From a checkpoint of a small transformer trained on Wikipedia: vocabulary 1024.
MLP neurons of a small language model. Each row is named by its layer, matrix (up: input weights) and neuron, and shows model dimensions 160-255. Each number is 200 + 30 x the weight over its row's rms, rounded and kept within 0 to 999.
A block is one neuron, or neurons of one layer that tend to fire together. After each block is what it responds to, as a language model described it from the Wikipedia text at the highest values.

L2.up753,225,212,191,195,197,209,203,143,230,206,198,191,198,233,233,196,208,176,228,171,164,204,162,249,199,180,186,206,230,138,235,204,221,231,206,247,223,164,224,226,157,145,208,205,218,214,204,248,151,244,207,179,155,219,224,207,206,199,206,221,193,209,229,162,160,248,171,164,173,176,183,262,202,209,202,163,166,236,258,231,112,211,162,198,145,205,164,175,229,210,235,145,210,187,165,227
Capital J/K word starts. Word-initial capital letter tokens, mostly J and K (also Ch, X), beginning proper nouns such as Japanese, Jordan, Kabul, Karlovy.

L7.up132,199,223,247,175,224,220,198,191,180,213,131,149,243,194,211,191,229,143,190,182,133,167,237,215,231,215,205,210,188,184,196,215,107,178,132,243,203,240,202,206,226,181,212,190,226,162,179,141,166,204,133,230,185,216,239,159,213,214,198,212,218,144,169,197,160,192,240,201,247,164,207,202,235,255,224,174,200,186,265,192,215,187,215,263,208,189,162,186,212,159,235,174,161,202,208,172
L7.up239,250,215,243,228,216,153,169,233,181,218,183,203,188,146,198,253,204,133,216,210,176,147,142,163,176,171,210,204,194,183,195,175,167,269,164,217,206,195,190,216,240,182,154,214,200,207,214,275,176,200,255,188,234,181,269,220,252,168,180,188,179,203,188,174,192,198,165,221,189,136,179,176,231,176,159,192,174,211,187,215,164,189,160,214,140,216,211,147,241,204,227,168,164,199,178,197
L7.up246,277,150,221,194,253,207,185,188,155,197,249,221,235,160,253,188,215,226,221,164,226,185,172,227,212,236,225,169,225,184,202,179,223,199,148,165,188,167,234,148,164,193,114,153,178,194,187,174,282,185,153,208,181,212,175,158,192,123,205,172,188,194,199,181,230,236,151,208,207,184,209,194,176,219,211,158,197,194,210,225,233,221,244,209,221,182,222,250,198,219,216,174,210,190,145,206
L7.up302,179,204,193,221,234,219,210,218,230,193,221,190,170,212,221,240,200,221,262,212,184,189,202,187,234,194,210,177,202,165,242,147,154,213,140,227,187,208,165,175,221,180,245,193,160,143,181,245,212,192,211,193,188,206,190,210,202,206,227,167,214,194,141,191,197,271,252,204,170,192,148,195,188,183,204,192,144,222,196,180,156,185,167,215,265,221,222,180,195,195,202,152,148,189,188,178
L7.up319,186,225,234,225,216,210,209,202,125,223,208,177,155,225,175,157,171,177,239,193,190,175,212,282,168,171,183,204,219,190,149,152,211,206,195,269,244,192,190,222,224,223,208,177,175,219,162,238,188,199,180,137,219,176,162,170,202,135,177,233,176,209,184,243,227,205,227,194,241,206,194,163,173,197,203,182,206,173,165,151,162,230,171,155,223,223,129,205,205,253,188,171,193,203,166,207
L7.up356,131,176,196,237,159,225,253,208,203,171,185,187,160,164,190,197,195,192,175,215,195,197,200,146,180,247,214,223,206,195,160,215,193,212,207,222,219,216,173,231,270,179,162,209,188,182,187,233,187,158,175,231,146,226,152,259,238,214,192,164,214,190,202,202,195,215,192,214,198,200,134,193,224,195,174,231,210,185,205,167,222,242,233,201,262,227,126,263,202,206,170,160,224,224,204,252
L7.up374,171,216,227,232,195,226,192,144,180,213,204,195,216,161,190,208,190,159,203,156,183,238,219,169,163,227,269,227,234,189,191,200,232,169,158,252,198,226,198,228,225,187,147,178,212,159,263,184,205,203,193,155,219,197,147,229,209,194,232,164,229,175,173,183,208,209,194,168,198,178,189,154,228,187,211,209,202,222,253,188,221,198,223,208,244,239,175,213,207,230,243,194,214,237,241,193
L7.up381,161,219,156,167,228,177,210,143,232,183,193,176,218,203,216,220,233,160,124,151,200,204,198,212,173,195,239,182,203,210,222,210,155,176,138,238,217,183,170,220,193,200,181,202,236,243,189,243,207,250,210,152,165,207,199,169,185,232,243,210,184,159,212,217,203,232,174,236,183,167,253,224,266,196,166,206,202,233,192,185,191,236,188,240,215,128,176,235,174,192,198,192,178,182,192,215
L7.up461,270,267,220,220,177,202,202,214,152,187,218,186,205,201,165,231,184,205,192,195,204,188,222,124,235,177,233,181,192,163,187,217,216,204,186,257,205,249,220,231,215,194,177,197,211,173,195,202,189,186,228,210,178,247,184,179,256,103,227,185,212,180,179,241,235,203,241,230,182,186,197,149,236,133,154,182,191,218,247,155,175,150,213,231,185,216,132,233,191,243,190,182,261,201,219,224
L7.up510,236,245,216,237,221,232,212,162,182,194,203,159,231,204,130,203,250,236,144,233,187,155,256,171,126,211,237,219,176,216,199,228,170,185,178,217,187,208,183,231,251,172,207,232,223,160,208,241,169,160,199,210,189,217,157,185,212,194,188,161,231,147,177,171,146,232,213,178,201,162,169,172,253,212,208,183,188,182,249,234,207,232,228,220,213,233,210,245,209,217,155,227,152,212,251,151
L7.up520,206,236,125,182,185,203,225,204,213,208,190,219,235,180,211,183,164,183,249,200,209,186,187,202,224,219,187,208,173,154,165,224,160,194,189,212,213,188,248,223,209,201,156,247,244,169,200,212,202,217,178,152,240,254,144,144,254,174,196,151,206,212,172,191,197,191,216,217,216,183,199,187,214,215,248,217,182,172,229,178,186,175,217,202,209,265,159,185,225,205,246,176,203,209,215,222
L7.up669,226,198,157,184,157,201,208,180,182,162,223,165,196,179,168,186,186,183,261,175,166,197,171,284,179,166,181,206,239,178,182,205,116,214,124,233,176,213,205,194,185,181,170,208,237,223,219,236,194,194,225,266,166,212,214,148,237,230,229,209,241,237,223,233,204,225,189,209,154,191,221,219,241,251,216,180,150,215,216,240,178,199,204,236,153,211,233,152,224,245,221,210,172,250,252,221
L7.up705,194,163,186,182,200,188,178,175,144,300,174,187,240,156,236,228,173,222,161,203,208,190,147,216,207,164,244,159,189,209,190,186,176,209,187,149,146,188,232,200,166,223,240,261,216,193,221,215,184,155,186,202,205,165,157,209,194,182,219,246,232,172,198,186,241,182,201,214,198,237,182,181,198,186,254,180,146,210,217,195,186,205,188,237,205,252,216,179,204,242,240,179,213,234,197,230
L7.up895,212,167,273,217,208,197,208,165,108,176,211,199,219,209,176,208,231,197,209,187,179,196,222,266,202,273,215,209,204,233,236,209,169,202,175,244,182,249,208,221,172,224,140,198,165,201,214,205,201,144,196,215,174,180,136,181,208,258,220,172,179,186,198,160,177,185,221,165,209,204,226,177,186,167,250,176,223,212,207,171,225,217,242,227,150,218,179,186,210,187,183,220,197,181,173,229
L7.up911,234,198,206,254,177,251,157,183,164,169,179,186,236,228,172,158,208,200,212,218,191,199,234,174,236,213,257,174,166,234,145,221,226,167,166,247,166,257,179,225,199,215,211,195,210,231,248,250,176,155,184,174,247,237,209,235,225,213,207,194,220,133,153,185,178,222,195,144,214,171,246,156,227,212,169,196,186,196,248,171,161,157,225,226,142,168,186,178,202,190,277,177,206,219,242,235
L7.up1016,206,148,168,234,210,229,216,164,196,208,236,194,205,174,200,130,134,186,216,174,214,224,216,195,234,257,196,228,198,258,210,153,217,203,176,253,203,222,211,172,178,161,230,248,169,213,214,194,228,231,158,251,186,215,201,223,238,192,139,186,217,163,196,201,222,254,205,176,173,202,214,193,188,246,263,225,211,184,161,244,216,229,186,186,197,225,229,192,210,219,234,218,188,204,177,222
Letter w fragment. A standalone "w" or "W" token split off at the start of or inside a word, as in w+estern, A+w+ards, motor+w+ay; occasionally "ord" in Records.

L7.up2,286,181,231,136,155,196,182,173,184,245,161,214,215,184,137,196,195,204,180,175,133,180,174,152,243,141,223,214,239,187,210,176,171,181,222,222,187,215,176,222,220,223,170,193,211,150,232,205,190,200,211,194,184,159,239,155,178,224,191,203,201,176,211,220,235,298,236,220,216,178,253,182,218,210,209,181,248,252,210,226,177,204,243,224,173,179,149,222,204,196,188,135,222,243,230,234
L7.up13,200,137,178,197,177,171,171,215,211,190,165,152,161,191,173,274,175,131,208,228,188,188,224,241,197,241,195,186,205,237,226,253,223,229,164,193,189,198,182,181,199,147,219,210,169,248,289,246,234,172,194,184,196,171,181,161,159,221,223,236,186,202,155,176,224,268,138,219,160,211,202,210,161,174,192,179,146,194,195,205,197,199,272,180,237,184,172,198,228,161,221,149,179,175,201,213
L7.up79,205,177,197,169,220,155,169,246,142,213,221,185,194,209,146,202,241,200,207,200,180,194,216,133,258,224,244,173,247,207,212,219,184,230,232,164,224,194,175,157,242,188,220,219,213,211,190,146,235,141,183,154,221,175,244,177,229,132,207,258,239,135,173,210,203,244,162,179,206,186,231,188,196,178,218,192,226,188,197,157,140,204,216,152,179,247,172,228,170,209,183,192,201,154,215,238
L7.up197,239,178,223,215,197,193,166,182,190,167,181,220,171,168,220,191,255,158,180,185,234,193,238,194,226,186,218,256,262,189,187,192,212,216,240,204,214,198,168,220,206,160,269,159,178,213,268,246,243,154,219,174,217,203,217,149,171,203,228,189,210,192,210,207,210,217,179,198,162,215,177,148,206,279,188,216,233,245,214,200,230,147,233,137,215,164,193,181,211,167,218,143,241,188,165,161
L7.up303,187,260,182,93,210,267,196,229,240,210,234,191,197,133,180,182,218,207,175,191,205,208,231,190,211,165,203,147,212,207,188,178,219,200,192,226,227,207,189,172,214,181,256,172,255,169,143,172,182,216,209,198,210,208,192,199,188,228,184,202,149,199,175,185,214,197,156,206,231,220,115,211,198,197,239,253,148,211,224,154,124,179,207,198,202,242,231,181,177,161,217,194,237,237,191,149
L7.up329,202,182,130,204,211,224,156,174,241,153,174,219,181,166,174,216,188,208,200,218,199,167,201,227,272,192,206,209,220,178,157,195,174,243,221,187,165,251,153,231,195,189,175,247,215,164,201,255,194,210,243,254,202,240,231,202,125,193,206,241,253,210,183,221,227,212,205,213,180,197,151,186,206,208,209,199,169,175,193,225,186,177,213,200,209,190,235,201,142,215,195,194,198,200,203,157
L7.up364,217,207,147,227,188,201,173,187,177,173,149,179,191,195,186,197,187,196,218,230,194,212,166,230,185,191,227,163,230,203,166,170,168,221,176,194,143,146,198,158,197,196,252,280,178,203,220,219,189,201,226,150,194,164,163,208,181,196,172,221,181,234,175,204,149,215,250,189,217,192,166,189,242,178,137,197,180,152,259,224,238,221,230,159,158,211,199,167,140,211,190,202,173,179,234,210
L7.up459,191,243,187,216,179,207,156,240,161,197,146,231,158,163,165,221,194,241,205,220,164,198,186,130,181,136,160,100,195,220,169,221,238,170,185,179,240,173,230,282,213,204,192,219,237,194,232,234,249,195,178,240,202,152,141,199,205,142,226,187,183,191,235,186,194,234,174,193,225,176,218,219,163,191,221,199,204,235,199,191,165,207,218,200,159,235,227,185,210,178,202,213,197,200,179,250
L7.up531,223,223,194,239,198,204,151,188,206,109,206,206,163,204,234,195,227,157,159,200,200,189,214,172,212,178,189,224,159,168,229,178,214,189,192,171,196,227,182,244,241,181,241,189,196,181,231,287,153,194,165,194,219,199,229,199,268,238,150,179,240,191,203,230,173,215,231,237,180,201,222,209,226,234,255,207,223,211,194,225,232,178,184,233,240,234,153,132,172,202,221,189,216,225,134,209
L7.up537,217,150,222,173,232,211,215,209,182,170,196,243,174,226,237,222,140,146,165,201,166,188,220,205,193,157,182,202,201,180,254,235,212,196,229,211,227,159,237,221,154,211,223,223,216,213,193,245,232,234,241,191,240,167,194,175,185,201,185,218,222,219,185,238,181,222,195,223,217,228,167,175,185,202,178,201,169,177,251,283,197,252,175,277,234,256,182,150,217,140,203,148,188,205,212,222
L7.up637,199,150,282,157,169,157,184,232,161,210,219,239,225,220,199,185,242,235,223,226,217,201,199,191,243,234,183,249,196,169,249,209,176,184,192,242,164,216,198,219,264,139,186,226,202,197,228,166,177,190,203,214,209,218,178,164,259,184,181,235,200,192,223,250,148,266,236,246,166,224,268,237,185,183,123,198,202,178,236,180,142,230,195,212,182,202,194,195,188,151,162,165,164,199,177,216
L7.up663,264,279,197,235,221,170,212,124,226,225,231,185,199,248,205,234,187,197,150,249,220,164,178,186,184,164,184,196,231,183,175,219,203,159,193,201,193,173,303,168,236,183,222,224,189,151,197,178,180,208,231,196,172,175,159,197,214,257,255,180,199,190,191,204,144,220,185,196,188,175,219,204,179,258,127,174,253,192,229,160,142,208,161,227,236,215,185,189,206,175,273,194,194,234,168,246
L7.up788,157,256,205,156,224,208,156,197,219,203,200,185,175,153,211,208,210,178,211,196,166,222,182,182,233,155,201,146,250,212,161,111,248,218,232,187,181,202,173,209,185,197,207,249,230,231,283,225,209,172,180,178,213,162,132,162,168,185,166,189,173,154,195,173,250,240,210,226,164,205,182,244,221,227,229,170,240,223,248,228,179,225,233,187,248,190,187,183,195,130,194,182,178,205,195,195
L7.up881,187,169,198,178,237,201,168,223,202,135,199,258,204,154,252,285,202,222,177,213,202,173,238,227,217,190,205,249,256,203,207,196,204,175,211,192,230,137,192,188,174,231,162,200,240,224,258,245,176,175,170,180,171,154,195,180,194,186,244,174,179,243,189,202,154,202,157,194,225,207,176,233,172,182,197,159,193,186,220,202,202,199,212,143,213,209,198,187,204,211,211,194,200,167,224,183
L7.up886,177,208,205,232,221,162,147,171,133,151,181,230,187,181,212,251,258,213,212,216,181,188,198,187,227,190,124,231,227,150,250,152,170,220,217,218,181,183,187,221,268,206,175,214,187,194,225,217,223,192,209,186,207,206,171,197,173,192,173,210,199,192,147,168,169,275,235,186,174,181,169,233,190,189,206,156,178,211,153,183,206,223,175,220,225,235,185,115,175,208,197,187,217,222,210,195
L7.up946,237,192,198,183,212,198,158,200,214,160,217,260,170,190,181,243,190,195,214,219,202,168,211,220,179,214,176,151,244,143,236,144,219,221,197,180,253,183,207,149,195,188,215,187,186,204,214,230,216,214,217,141,247,224,155,210,138,142,178,199,210,134,210,262,227,231,189,175,212,188,207,186,186,167,224,179,152,239,223,174,190,247,179,175,201,212,168,180,179,205,223,254,217,216,204,235
Word-initial K token. A capital K split off at the start of a word, mostly proper names and places (United Kingdom, Karlstad, Kilnsea); occasionally lowercase k, z, or symbols like % and $.

L8.up23,220,169,197,200,160,200,216,246,235,198,189,226,160,226,180,212,216,187,175,202,189,181,181,195,209,162,187,230,157,191,205,169,186,118,215,224,220,223,267,209,233,208,211,167,242,192,183,226,240,193,216,158,156,161,253,230,185,207,168,268,175,184,180,212,203,224,174,168,197,216,224,183,232,182,197,225,195,229,243,181,188,179,194,232,251,210,217,207,215,175,194,251,221,235,233,138
L8.up350,154,192,251,216,199,222,181,241,212,222,177,224,207,217,158,191,147,212,177,235,194,225,212,171,236,150,260,161,193,197,181,221,258,173,205,145,210,192,216,156,160,229,175,168,197,179,190,181,221,216,184,203,206,218,196,156,251,158,231,189,172,187,220,209,174,180,143,201,142,192,189,207,179,208,224,184,176,218,191,244,181,176,178,208,235,236,209,187,198,206,225,211,186,188,215,196
L8.up887,233,156,149,173,166,277,189,215,213,198,165,141,242,167,169,220,223,144,265,176,219,215,209,182,169,203,268,171,152,230,216,223,232,163,183,190,245,209,217,174,201,159,161,153,247,209,283,218,201,208,208,146,167,170,219,253,275,201,226,208,149,158,200,170,184,205,180,200,205,179,201,215,162,164,159,269,174,227,241,153,181,170,155,214,193,187,229,178,209,203,239,170,203,177,143,233
L8.up1006,216,179,193,199,180,256,196,204,199,129,166,177,254,191,189,189,182,183,256,233,264,234,209,228,180,192,160,181,176,180,213,156,207,171,185,215,184,260,239,142,204,220,151,171,206,172,202,228,226,233,248,203,155,207,188,193,226,238,224,241,202,191,186,188,186,247,186,195,148,184,192,216,187,204,219,215,187,152,233,217,156,189,194,241,189,219,213,206,238,231,243,171,168,205,225,222
Time-phrase introducers. The final piece of prepositions and conjunctions that open temporal or circumstantial phrases, often at sentence start before dates or "the", such as Since, After, On, As of.

L7.up28,194,243,161,254,241,241,222,198,170,246,142,201,238,196,195,219,249,199,225,227,209,187,164,138,237,164,198,183,198,204,191,200,191,184,168,202,226,167,215,205,179,197,207,200,195,226,153,189,202,155,209,177,208,141,224,221,220,239,270,191,161,114,220,184,205,238,173,155,212,162,186,182,180,216,199,224,192,191,192,245,213,258,188,199,277,161,168,251,218,160,198,144,186,182,229,181
L7.up90,269,241,184,201,173,192,232,195,227,173,178,211,176,213,166,217,185,202,179,246,213,148,180,157,207,173,230,239,193,172,212,199,193,196,176,203,210,166,219,198,179,198,176,188,217,222,228,200,188,227,251,158,178,115,192,209,193,247,199,176,192,181,215,164,176,200,217,204,247,208,270,225,200,223,206,233,254,215,239,196,164,227,220,213,196,247,127,189,192,218,199,232,188,199,224,189
L7.up201,190,272,184,158,114,164,185,288,233,216,181,183,200,226,134,265,210,204,186,213,166,217,252,239,243,209,208,201,272,202,263,159,231,218,184,187,153,219,183,191,201,163,160,194,170,208,228,178,192,203,193,149,162,172,197,228,238,213,210,211,231,155,195,169,218,194,230,202,157,145,269,193,191,216,234,228,191,201,225,213,210,170,146,229,185,245,236,175,209,146,216,208,190,236,210,152
L7.up228,296,197,154,182,219,183,178,202,177,216,218,181,186,187,183,220,227,189,130,206,198,193,217,190,234,227,244,230,174,202,234,207,253,196,215,218,201,216,226,204,196,218,209,227,214,182,217,204,244,214,220,215,169,173,187,204,197,180,187,216,207,215,230,174,162,171,168,236,190,211,200,223,202,200,189,224,217,187,260,226,203,217,142,266,199,215,210,245,191,183,208,228,233,166,198,227
L7.up306,191,215,212,196,181,185,232,218,184,206,144,176,247,199,198,189,172,195,221,202,168,237,173,192,235,243,197,198,239,142,191,223,231,151,195,168,145,209,177,173,155,159,190,213,147,134,212,180,217,206,245,219,179,173,221,163,203,208,222,179,161,182,173,154,221,226,214,190,177,176,250,160,157,220,216,222,146,181,132,170,236,205,199,230,204,234,193,174,188,194,259,171,189,147,206,221
L7.up335,221,177,206,186,190,172,230,213,194,237,189,205,207,211,200,242,212,190,189,207,190,164,164,176,268,219,248,263,183,185,184,161,218,226,179,201,231,222,230,201,183,157,194,165,230,222,239,238,201,244,229,153,209,178,226,189,207,208,264,208,157,156,215,229,189,232,200,232,119,136,199,189,169,182,234,240,181,208,231,207,225,188,146,207,175,212,163,175,241,180,204,177,235,188,161,246
L7.up553,185,196,225,232,175,219,223,184,181,250,184,248,193,189,165,236,213,252,211,221,205,266,247,163,244,195,209,191,235,220,221,161,217,213,142,208,174,185,137,169,134,230,181,256,176,202,193,168,204,194,232,170,220,184,152,165,220,226,240,202,166,198,166,194,171,220,238,157,180,183,229,229,181,165,273,226,179,185,200,189,173,219,241,204,209,212,203,198,261,150,214,252,264,187,251,210
L7.up569,175,228,188,176,200,213,206,208,224,185,168,198,219,195,214,201,235,205,189,249,219,248,158,189,196,182,206,215,205,222,205,235,224,214,257,201,222,215,191,268,184,205,216,159,183,270,216,196,185,179,237,130,169,214,202,204,186,190,238,210,119,174,208,161,214,207,188,252,161,197,207,189,195,198,233,139,172,208,215,184,215,170,214,187,232,217,193,163,163,153,173,164,260,209,177,232
L7.up592,186,169,208,244,204,197,175,197,194,160,181,169,164,234,202,307,211,109,235,254,248,259,224,144,240,191,182,182,212,245,226,221,233,139,207,205,156,187,228,181,187,238,222,184,212,203,202,194,201,210,196,157,191,162,234,204,261,155,218,180,160,190,158,204,127,215,238,160,165,224,184,230,216,202,212,204,201,268,189,174,152,214,198,166,257,195,190,155,197,182,231,135,266,217,189,179
L7.up597,178,180,243,228,219,162,194,192,142,173,189,235,140,249,162,179,192,237,208,138,216,227,222,219,208,173,233,210,159,246,220,205,226,187,160,238,189,147,169,197,169,221,231,219,206,186,201,222,222,178,233,218,212,176,174,203,226,175,236,226,188,257,216,222,210,264,222,185,218,194,257,163,221,185,213,258,166,262,217,189,140,225,197,193,228,162,171,195,199,192,230,167,216,194,240,250
L7.up600,192,227,172,174,183,199,219,183,199,203,133,139,209,177,154,237,165,256,217,203,213,212,222,213,219,201,212,184,214,175,232,139,196,227,182,179,171,274,199,184,181,246,168,181,218,203,162,210,278,103,217,206,194,157,181,210,213,198,240,236,167,261,211,187,236,134,208,174,157,235,181,222,253,238,211,185,230,175,185,198,172,229,160,246,229,198,272,195,230,241,232,224,193,178,224,223
L7.up686,176,211,243,187,187,212,202,201,198,153,186,194,182,225,185,201,175,269,177,176,250,221,210,218,162,162,225,184,175,228,228,189,181,200,215,225,219,154,179,193,185,195,181,146,197,228,173,163,227,204,197,207,202,168,152,195,226,197,205,207,204,185,275,172,206,253,233,176,205,227,205,204,194,179,218,216,185,177,173,181,164,160,112,143,206,228,205,228,186,188,214,121,190,219,225,162
L7.up802,247,198,224,219,187,168,175,208,212,203,127,214,226,191,204,219,192,191,221,175,191,200,187,153,180,118,210,231,233,213,237,157,201,226,189,187,167,150,193,171,216,217,211,195,186,193,220,222,191,204,231,170,184,206,174,178,191,164,201,180,213,186,177,220,185,202,266,224,150,194,197,179,222,222,200,202,182,227,184,224,136,215,226,212,199,250,152,215,223,184,183,183,179,230,240,185
L7.up890,139,221,133,181,197,205,156,192,202,186,132,178,206,215,175,247,217,193,239,230,167,240,226,168,181,194,197,171,217,204,190,185,188,179,205,160,180,205,175,191,200,203,213,194,129,190,171,213,209,238,211,188,199,155,210,176,210,210,193,233,218,201,211,217,180,211,206,200,141,184,214,208,215,256,221,214,258,126,226,239,153,189,126,194,221,223,217,116,194,169,250,220,205,219,200,187
L7.up932,221,255,184,193,231,224,245,178,199,236,202,147,188,210,183,154,183,214,209,231,221,214,253,144,266,252,187,220,224,206,279,168,194,169,249,219,159,196,167,237,184,221,158,197,202,174,230,146,168,232,139,194,212,179,206,230,225,238,240,235,221,198,135,227,169,192,184,209,139,178,218,186,183,189,204,163,224,180,209,174,202,212,206,236,188,211,165,195,192,204,204,178,180,235,147,195
L7.up970,167,208,242,199,196,234,240,221,224,144,184,144,215,185,159,168,206,188,161,228,190,160,151,222,210,207,172,159,188,168,168,186,242,227,247,203,149,209,217,199,230,201,191,238,208,177,197,220,212,254,191,141,179,195,206,200,194,202,217,202,145,255,200,219,215,214,231,168,186,201,220,200,239,196,208,204,229,176,195,189,196,189,199,167,232,200,147,201,213,172,198,137,152,213,212,187
Prepositions after verbs or nouns. Prepositions (mostly on, at, in, by) right after a verb or noun, introducing a date, place or topic: died on, goals by, influence on.

L2.up702,192,247,226,238,228,189,220,213,181,178,207,223,226,190,214,194,222,159,169,189,171,112,169,235,205,177,148,167,212,167,141,204,196,208,128,186,154,201,225,227,165,211,169,231,241,203,191,227,202,224,182,266,186,157,218,135,168,176,208,189,203,238,140,214,196,197,201,176,207,210,178,213,227,171,198,209,205,189,206,239,204,218,198,231,163,223,178,158,197,210,176,173,199,189,200,233
Letter w pieces. Word pieces containing w, such as way endings (doorway, tramway, Norway, away) and split-off initial w in won, wrote, will; occasionally Y or Br.

L8.up521,238,237,174,194,235,211,170,214,266,156,184,183,161,186,226,188,254,229,232,215,176,165,227,243,241,227,112,151,180,221,203,245,214,162,250,201,200,139,180,210,226,232,191,195,216,203,205,199,156,221,142,167,235,187,200,208,183,182,193,169,208,188,147,177,216,217,237,234,240,132,202,178,246,179,224,179,221,186,217,235,245,190,197,220,241,186,175,156,199,197,201,191,223,166,222,189
L8.up532,281,217,175,182,220,202,188,257,195,185,228,197,165,189,253,160,200,207,187,185,199,198,154,188,199,226,194,200,220,201,209,241,215,168,231,198,150,180,207,258,211,217,209,220,188,209,249,200,182,247,192,205,159,128,219,173,159,214,227,202,173,190,246,267,161,195,200,197,212,194,193,186,182,147,193,163,197,214,234,202,207,163,220,270,265,202,252,147,205,207,162,209,242,241,162,197
L8.up740,213,214,189,172,230,241,229,205,217,219,217,210,160,165,190,191,198,195,155,235,229,187,248,238,84,197,205,200,173,228,220,244,184,242,251,195,208,203,130,160,211,183,206,215,170,208,210,223,225,237,116,186,195,186,206,192,137,235,137,212,185,213,195,226,219,196,237,222,215,196,185,222,164,256,207,222,168,197,246,194,185,129,166,196,180,220,186,206,187,195,189,169,258,181,138,160
L8.up946,209,245,175,204,223,191,208,192,205,125,195,176,168,171,190,165,250,222,181,275,191,232,222,173,175,181,234,214,187,181,212,192,179,180,222,222,172,173,214,228,224,227,209,149,185,198,206,257,170,134,232,158,229,214,172,201,220,200,146,264,130,242,207,201,178,228,196,203,166,201,249,221,163,220,188,197,168,205,214,253,251,200,176,210,234,235,191,183,188,180,220,203,217,177,244,186
Word-start J and K. Word-initial J or K fragments, often in tables, lists and headings (JPN, JSTOR, Japanese, Kingdom, Karim), plus occasional wh pieces (whose, while, overwhelming).

L2.up164,213,234,215,189,166,225,183,252,183,183,233,218,234,206,171,252,199,214,214,240,184,244,188,203,238,184,202,207,250,187,216,221,186,206,171,199,187,195,142,185,200,191,200,226,196,179,184,197,195,140,245,188,182,191,208,232,216,175,208,214,164,240,191,195,128,255,264,246,153,165,187,208,243,145,207,179,184,186,200,163,206,259,196,198,175,208,236,188,213,219,203,253,258,181,219,234
Prepositions opening a phrase. Prepositions that begin a phrase right after a verb or participle, mainly by, as, in, from, during, and thr- (through/throughout), e.g. "defined by", "continues as".

L8.up188,226,169,179,150,158,219,185,222,173,161,211,158,173,216,172,172,228,239,186,262,205,190,171,169,154,199,187,256,180,182,207,183,210,200,226,186,135,193,238,223,147,254,190,203,258,218,210,211,237,217,185,182,195,182,210,195,244,228,178,130,202,240,195,202,177,249,169,210,230,267,180,192,259,175,209,136,206,197,217,217,188,196,240,244,163,219,207,214,193,147,209,253,226,162,185,210
L8.up340,273,233,260,125,195,183,177,174,191,207,189,156,183,170,174,236,172,197,216,208,168,236,230,163,212,196,248,206,193,199,173,208,179,175,192,236,188,235,208,240,211,207,241,204,279,136,230,186,195,264,136,190,170,182,170,209,199,251,182,216,211,157,213,221,167,218,181,228,163,196,242,222,184,209,157,158,182,226,189,224,201,230,212,174,194,186,209,215,198,184,173,226,240,183,209,124
L8.up410,159,254,204,237,171,240,181,198,149,210,149,227,220,211,194,178,181,194,220,195,235,224,261,234,234,210,246,238,218,175,168,252,234,202,228,242,178,182,213,187,213,226,115,225,162,237,263,169,151,246,148,189,199,241,161,175,211,209,162,162,165,179,219,233,199,181,171,276,172,167,152,225,187,209,199,219,193,206,228,162,176,162,238,243,229,208,220,216,192,216,230,160,210,162,180,234
L8.up812,219,223,256,216,170,234,190,231,212,228,168,216,177,202,158,203,191,193,210,268,197,240,167,185,197,190,206,184,192,149,184,233,235,175,212,211,198,139,236,190,167,191,172,178,232,183,232,170,176,206,215,224,200,217,244,187,199,224,161,177,205,133,215,194,191,208,176,252,215,208,205,156,222,178,194,221,182,297,192,135,206,236,201,202,178,185,119,181,203,141,255,177,162,205,172,204
Word-start fragments. Short first pieces of words split across tokens, mostly "w" (as well, war, wounded, written) and "at" mid-word (nature, strategic, features), plus Comm, Coun.